MLP neurons of a small language model. Each row is named by its layer, matrix (gate and up: input weights) and neuron, and shows model dimensions 0-255. Each number is 500 + 40 x the weight over its row's rms, rounded and kept within 0 to 999. Numbers have three digits each. A neuron's up and down rows have the sign that makes its largest values positive.
After each neuron's rows, "fires in" lists the words (lower case) most often at its 100 highest values on Wikipedia text that the model never trained on; "fires on" lists the tokens most often at its 100 highest values on Wikipedia text that the model never trained on.

L2.gate294:558514447547539513499520516422509596470514496534466429519467488558443472500482528473490524581371483562563478515538522453565566484530463544489571509452434508521457555461473534463529519494460505466543503464530455552511484511499500516463469456466532535576463499517514543497500542485517579527444588485479460501455572582490505492480502474481503507506452499449487514487461500578451517554485544444564435517439458500554455458469470489459543470509517465520489498501475489498483556512591457486542509487513506508514482424504525471445432506494544474565497511504504501492513533503452560465516508438510507454505478447569581527416491486541496522564479558528518412438478469369483467578455469439497491519486478545460563501475429446509523423505477515482531486519493485412520543477475500
L2.up294:506438513474521503467515528499483545448491496551498508524520527486460492518522487499437503429465493503554506505516534497457619496565529534492512578467412506495433511475514457565446474424552502471496589459502533501457424537573513453495516407557508538469512461464524470508603464479505523519448501490480402483527503476478493398518490455460450528505506486564563417555467545499543542512511543493454483516438471428551501539558432548491498474530457463512471490515526502462411513538456491482498516405450552495516480485533539491493565434559509534537502528495513507488453567563477543428544584524529490588468498537507548546449511504513408523526469557454542522473454505505484468460473558470486509497501517550510534546468559517469543474528492487557545442540525530438509555528482468
fires in: "part", "parts", "particularly", "party", "particular", "vocals"
fires on: " part", " v"

L2.gate249:538523549556515525518460596470524530478515527508508466468468518542486519522519482396424475492535383506526564518476514541524452564503455464590479433494475440446529468501561488496482493493472498493510537438529545533480519437496449525549478635481476522509523470524465496465575464503522449571556460489599490498490446529383460536452504504541484537476518433443533472561528501510452489482559572553436419424473502509578521482475459527421483506421509521540575507511490496494498560456536513546545444519479483485475440461536557455587535509530455472572457500517480501466469525471470540475520533464517568544471497537463447456529467448487499486513544562506505522494457461512531498499514529484495489517454446468543485477527501508524546491482437523553533584479504517448533490494507481
L2.up249:524488541539424500508487607589547498479520520512476477567462492522505473521473517493525545489574470504405489568510417418541527515600443488534495495524495479471424510453543476461486512560490426464503525496492511533514558512527510484477528525517518494467494525503525492494507483481473499529507464450498474490464472548494511500486529542505585534468497387479498555498485403498476492434545483469477517485440525430553460547517427480513545470499561526558523501528463537520463436474539473503575461475450556504543444502494568511491533520441520466502461476503465546514577511571402484432478538533528544544490581542456413558469545519517474574544529460504596477447448478495470504473481460476588470515426536524524444493496507555505537444472488432582526507467561513487510504540510513
fires in: "had", "group", "apps", "level", "joseph", "time"
fires on: "vel", "oup", " had", " Jos", " App", " time"

L2.gate194:469484504502478435489538416497499512475544556522560501562473480536508464501466503486447592454526506536496491496519474430482502426500483582492489536492531498522505506553483480508511517468530509496531500491483522442472540578481400532522529538536443577506476429564519439542580482405457512565504478525434538515509479559528499537505503475489450464501402530480457457485501520486509523512503464497497471447546555417550540464526500466468551456436573565597515509482476528497549537524482487484503424454523523534444557467517537522509539515533478469564513499421501456471559489412456509496526468546476544444432469543517513507482491564546566482619534490470457542504478449478546519556494522399515496602543497463493456443499494498507469395489512511484452480442488479443496498478530475
L2.up194:517510551435492492521486483538498543488536533520485429487550559571540503515471516485526494435481506487510481546470458485482478480468490492473465485495532513512477526526538575536497569511494523506400494477455457495502508497527502482518504535539555504503472396527569502519566496510468479533528483452480505441502427472420442506507571461545429482367455479529489521548456530532553480482422470477455468489499485434519526521563526480463513484488527523549488518504480528472560533403470504522495483423524579533540519482542513504458502505489572442603495518498570501445547485501515524474506454518515480494551507474511519418425479501550530493584440561481527572544468400510565501513511536468608407461565473492469526478425421505484563425505423521480441448479520503496523459521508476
fires in: "had", "political", "politician"
fires on: " had", " polit"

L2.gate114:608457570458520494428419552485455565506474466504468498404503456463433494496481499479492513493500522516491508450480525472494485562512420603441448451505452452458509543519471517577442515480463467460512430420470500512505568483512511524466491578474530450505494487523586414523468561521533439496536493484505479463545536406546556552514430486413424439498570464491465460446544480502455452449510487516511550472561453554487470513508479534502574485506492451531535469487520491535477488473481488500528511475453530495470508534542572443493568512439560544530513496515435534467494478499485511486469481520526442589504485501495514435536487443558472530507540495464511510445454481455529479518550495473492510429532511478489406469463564470531527487549538476405541504466557484544484503537496453
L2.up114:500424553517444533431460573499589475494585490378557477461519413419424401540490513526577551462485536496489489490447424496499547484472501587459510488479492527377518471465523502537512538481528527422511553470483476443496460543540542477490454467512540458488567508574561532545477528482412535436550576444624451519481503488507522498534553479481474514478490520542520521505508515494471515475510470518463479510550507523532513588528540481477555501454478560534530475527511479481512473497399496574483533507506503515478499507458485521509456520468484444533455536483538534474514499452509513481560462452474458513553510464513400481525525493557491475516509450486494498466400518483519486490571539542478500539533510418487440484576521463525524452494491509458505556532498506483481499504487503
fires in: "german", "canada", "germany", "fund", "european", "italy"
fires on: "und", " German", " Europe", " Canad", " Ital", " French"

L2.gate33:454551451425542489538496481453431495417406528469580508415519518466457549507518529493540518522427507478516488495390526545496522498505572573459399457577500518500558531574417466510548576463504574562432471500477510467498563480475473590449483492494618505483501484479449495442477520491473459539507500513477504558451467475526480581420438479471498481508463455535509443578505572501508490528529470523454490501538473495485464455450584490433459532512507521512480504564561468553494518455466517480502498481528519438503536509506464471474482541527500534593477496525431541501522448472516538509561495412461453511475467544559495484526432540563504456507471477537478555490537489503501473494495527495476515514505546520462507480446493488555516532486521462441535479507478486519513448581471549
L2.up33:442493444475518502495501496462420515503469452482561466480489513415519477546483601527520453532463527461499554569460533500531516576507503580531499479531450566483517497576456480543514572460552553445539497503504533495496555500360472489500444472488567519529435520469474482450556497501470505514445505519456552441468476426558527564420520447550503549515453497518486482526522503566467527539564504521466509485549456534483503523451566557488503503598550521472556501557552489540422523443473474542474494434489498447440523503526546455542470491538474558481498460540456418509501496494459454498467531546555491534491484516482500458523502475504442434555493590475500498522432506486551479470474551495510455442581527559534527501440468434472549529531517460479433543559495512512555518507477522
fires in: "not", "noted", "notable", "provided"
fires on: " not", " prov"

L2.gate206:426520499458488449468543494567413430551540510534532457557513559445555485495443528514488503530484523552470493428544430512515511449459502489506490452587418520553477496520519482474520547523464565506441491461481547534474501441471490506461508480463501543544548488482508420498449465453506434460541506478455477464528500574509483511506462493477467469524450450522457528528507559440467535433514494514476499456497498524486564504506468477444458416542564468356540488459470515409489506487469465506434472498506503539542459533499591477523480522493521513490534513475493482545536532516457519531480526482494574531582484500479512520501557523534417610524522513527566546471569434519503482503554545488471456395595465448508532466531428538458458522444488518460488492527523464518522519429547484
L2.up206:567510515531457480465491511456488514515559506594537534509558481505514452469439550523507563526501496506543440491505551457451500467449560519563502409490546541463516523424423399503504524487529557529481520478530553554418582567542533525494540577454504570488468549513547459528489492501467520479544470534515503490529533461516464441501452544458564526531539474436450547540502478460485483473477491472470499490485479549559540465533498424476479440508478544492484474460500438542519536497466460570482487511448557489565532441438558466497406500477573523509604539586493504406554543467481523467514531520486494512514521527506476501496528520569570547477492438509490531489458526489514515479492509503492569434477412622522481502513454508509444502483536527574513528544497528511568474490500449
fires in: "team", "competition", "events", "championship", "medal"
fires on: " compet", " event", " Team", " team", " Championship", " medal"

L4.gate44:502432579465522492470499539564476426565560485522522522564490511526527442584493527523541531498476456438497445443540495513481485523536410511500550529559599491491517529551543537478543570513497520523544503528536554506539425511520509506515482478448428491481523471463567469553497505461469525585496482454551515520458456412476443502529569496488507586441439521465487469512517526536499534552492491437514411490496543451416518472536581492514576461536473523489471491543495527565501524511506490497570465474501525478475493499499472550535494541559494486558451488535457446477493544400555530544541552515483490454412551543536514573487501535525508427528536506518498518470510491490554486509454537470506482459503482551520528462526512546503462518441459404545482507493544440523460397591494520
L4.up44:468463653465494456440513468480484402558506458501484491454577514465523465579530500579504519480519438483565498441494453485435472511505464474497604516609555537496522538549540525410555508546447473517570515483471547549558462526511477533550503501534482551506521463437453499541523434563419539485510503488489462495451463446529451451521601527523517506478508496478466517503514522421604538521502505564518489471530508471478489477537482543532506432492490472477492518572494476535476527493484443402557473437509543451466477454482454533480474478534554458500500497510458524504520496465535526517512539553525489488401544532561460553554455534490481480535530525477479530492549516491492507475478551420532507508516456494482432505502471488482520499453513473463474474428516467576494464563553496
fires in: "named", "with", "called", "as", "led", "replaced"
fires on: " named", " with", " called", "aced", " as", " led"

L2.gate226:549530494516483494544513530503470486457475522389422527576513574432432486511467528475553501491492543531475507504456551514491506565575482519489484557538523456460467487482480534420522532541467506539541520523473569524476463489531581529387500497450556482534507509431471539542511519455533486485565446476477464547474561496442507418393536409465537509512522464458435450589526516465494471521580444564493486526553502501553480480447471573458494487558487490522499544502546477552497489425522544501520467510524477481464487541579540411462463436421454462432444564529536483523463482468425509483546481490515504483486506520543459519516449414459467500543537495520556448509469444483476462480475513562548478519480471520506514508488487458496506548544412479565499520552459465499510489492492499
L2.up226:564505545547458519536528476505469488450536508419484518524504493491533535502415476392475518544553490493505530499468514524498544471523484542458544515474562491480517433508507435500492454512406446523563541529510595513538528494532518528512538494517575559506568481568461496505482529498491512540514475451499526544488571519489515468433478453479603506504512472524389528546472527480542483486529511535451421479474556543530466517569545611501550431570589460474510495561469497532437495473546494529499462453533497392437511506468490453495476510546554390462443452526518537545543478484518525465489521509496495511557515531571506472509437470470463475444584516564508511517496468538497481474512471506511508544475404505539478540511501487437469501533489534480436542498520533467576462512418456
fires in: "not", "special", "social", "memorial", "official", "financial"
fires on: "ial", " not"

L2.gate193:443470490543505478468523494456504564429497514471454489504531512517452578495524510464518530584476437528447554522523571496516540540483573479516460505451512495539518519499463506435499522505492455543487525502483486524494479507504487551447447475537502512492514501413502513454479482463440537499511553594523512507519540527455485609560511508512454529477409517539530483553582544505424421532561502431513535462509483460495493436519480510562522453524435531486508521514457492496440497533508486495465467468448513490502536450504429536512508481499492472508537447521503414508441525501420566475554490494487456513570524555474550526503514453574413514522502489470502532427550540521422552454436485463447465400503445421426500540465446468610509526552519464535529602486511459525472555543469509
L2.up193:490449451562516488523566458515515488513488517548502559512522395497502482479513522542528482498507458527475473539502508557514535483490452521516465551476441427569548449483487487432574464477490506516454456474460481542441508493561503492517464539465621528506502502505506522466524478500570516554524527464549473454493528499524501545538484485569532558500468544444551457494577584507548584495617536424538536433503458481483568510538486467549514439448446510490509501507485508537453531507488482518429520449523436412428511495498463520528498536447465550492535480527492490470509541482469583525580487540565488469445460528453532451487488476508452517509504491439497465455528472484455535410513484480451480605541504479435471516437526495544527427483454458503551491541466435487540506473408572
fires in: "company", "composer", "completed", "complete", "companies", "composed"
fires on: " comp", " Comp"

L5.gate294:440509480444468486533478551466423463457477403494572525559493458535475464508463528482522472574429562348522529480496541525504444542447500600492539438526452470546541480577433487506475542476453531500517500508535559472528489448569513546523511461521599497537575482480519548510509514548426463456543498588482542474482477506489496554486483522518538495450517460456532531452431477516474529534474474551471450461491456400529538527467435543467515462487507470467480406568485563516577453506489539513534491527488468422459509485479494477500498523490468471479468474553531512430520432420545481491494542552496511506528593480480528525482516515518458531506435523543535537511494539492519445485539510490468453452535468494521518561495478431551419563513479496525538514503495502517515501516569538
L5.up294:453500520521453526469416528565487503414509515435489547530459563495533556463551501480485487518493572500485533489457410574489488490498513569466493534522543467508553473553437507509576530479408488527505473536487498520461509503487450490435468536448559580527549538532443422493500503482492543451517518521512487409449500512559434467496497504563483526428516533493520519421506498492478531529446497553462457458514558496513492529449567543431492507465483542528481419530485493427517422473480480458521524514456472485465439535490521490539536513495484573440447527512476528528433454474483600453437536478519567559578534422495554572523438422516492522486474536511595524503472503474490518511444497517478552460533476478532492471410578490543494493531493497465494511484480463510460596478513544
fires in: "not", "them", "claimed", "contract", "him", "claim"
fires on: " not", " them", "aim", "ract", " him"

L4.gate298:465495506525531515490480591473496523490468511411508543543456483581511523550530503533545482476520513508555494531538433517570524529469564526476531562550465517527535506482560523432517483523434455524531434502566506562534452497454543487531482530438428506425460428491548466486585512472552504392531499447484417568475470500495418569541455471479463481473473475513523473562493525448519421493550468542437457504509449511500522568600438565512531515487520485549484502456505471433533555515499417488507499554576492494428517519542468476495476512552483520538508417541528462503573446549422479478503495501519541512495530536516487508522528493422503581543512474464566478547480450544509497456420520537520433478453496527454524538496497476437505512518493470515407533502467476535508522505466521
L4.up298:394518586506553526509500585483440551483453542483503508506464485538516596538498495538490483534596510561488433598425455439494478486480527539477552535511512508513482487471516508478461518538417481478521504432439523531572494473490481525479566584439477513440495434554551482440445521532505394459511516459436555497464508517452484542550474474483488538486522490536477525581488502436477454491500564519498508491561485539558546477519491523529466545496550505491431512504463531449502543550506420517509565539522509531430457464515411496491476593531513479441503425462528436496519478557468534473443427475557528487483457582444510503530432495531551433511518475537519527555464466487521459448476516489503471522393502513533523490560548503527491516497523517522519513489465472509540460505485531
fires in: "other", "original", "former", "others", "these", "originally"
fires on: " other", " original", " former", " these", " new", "ious"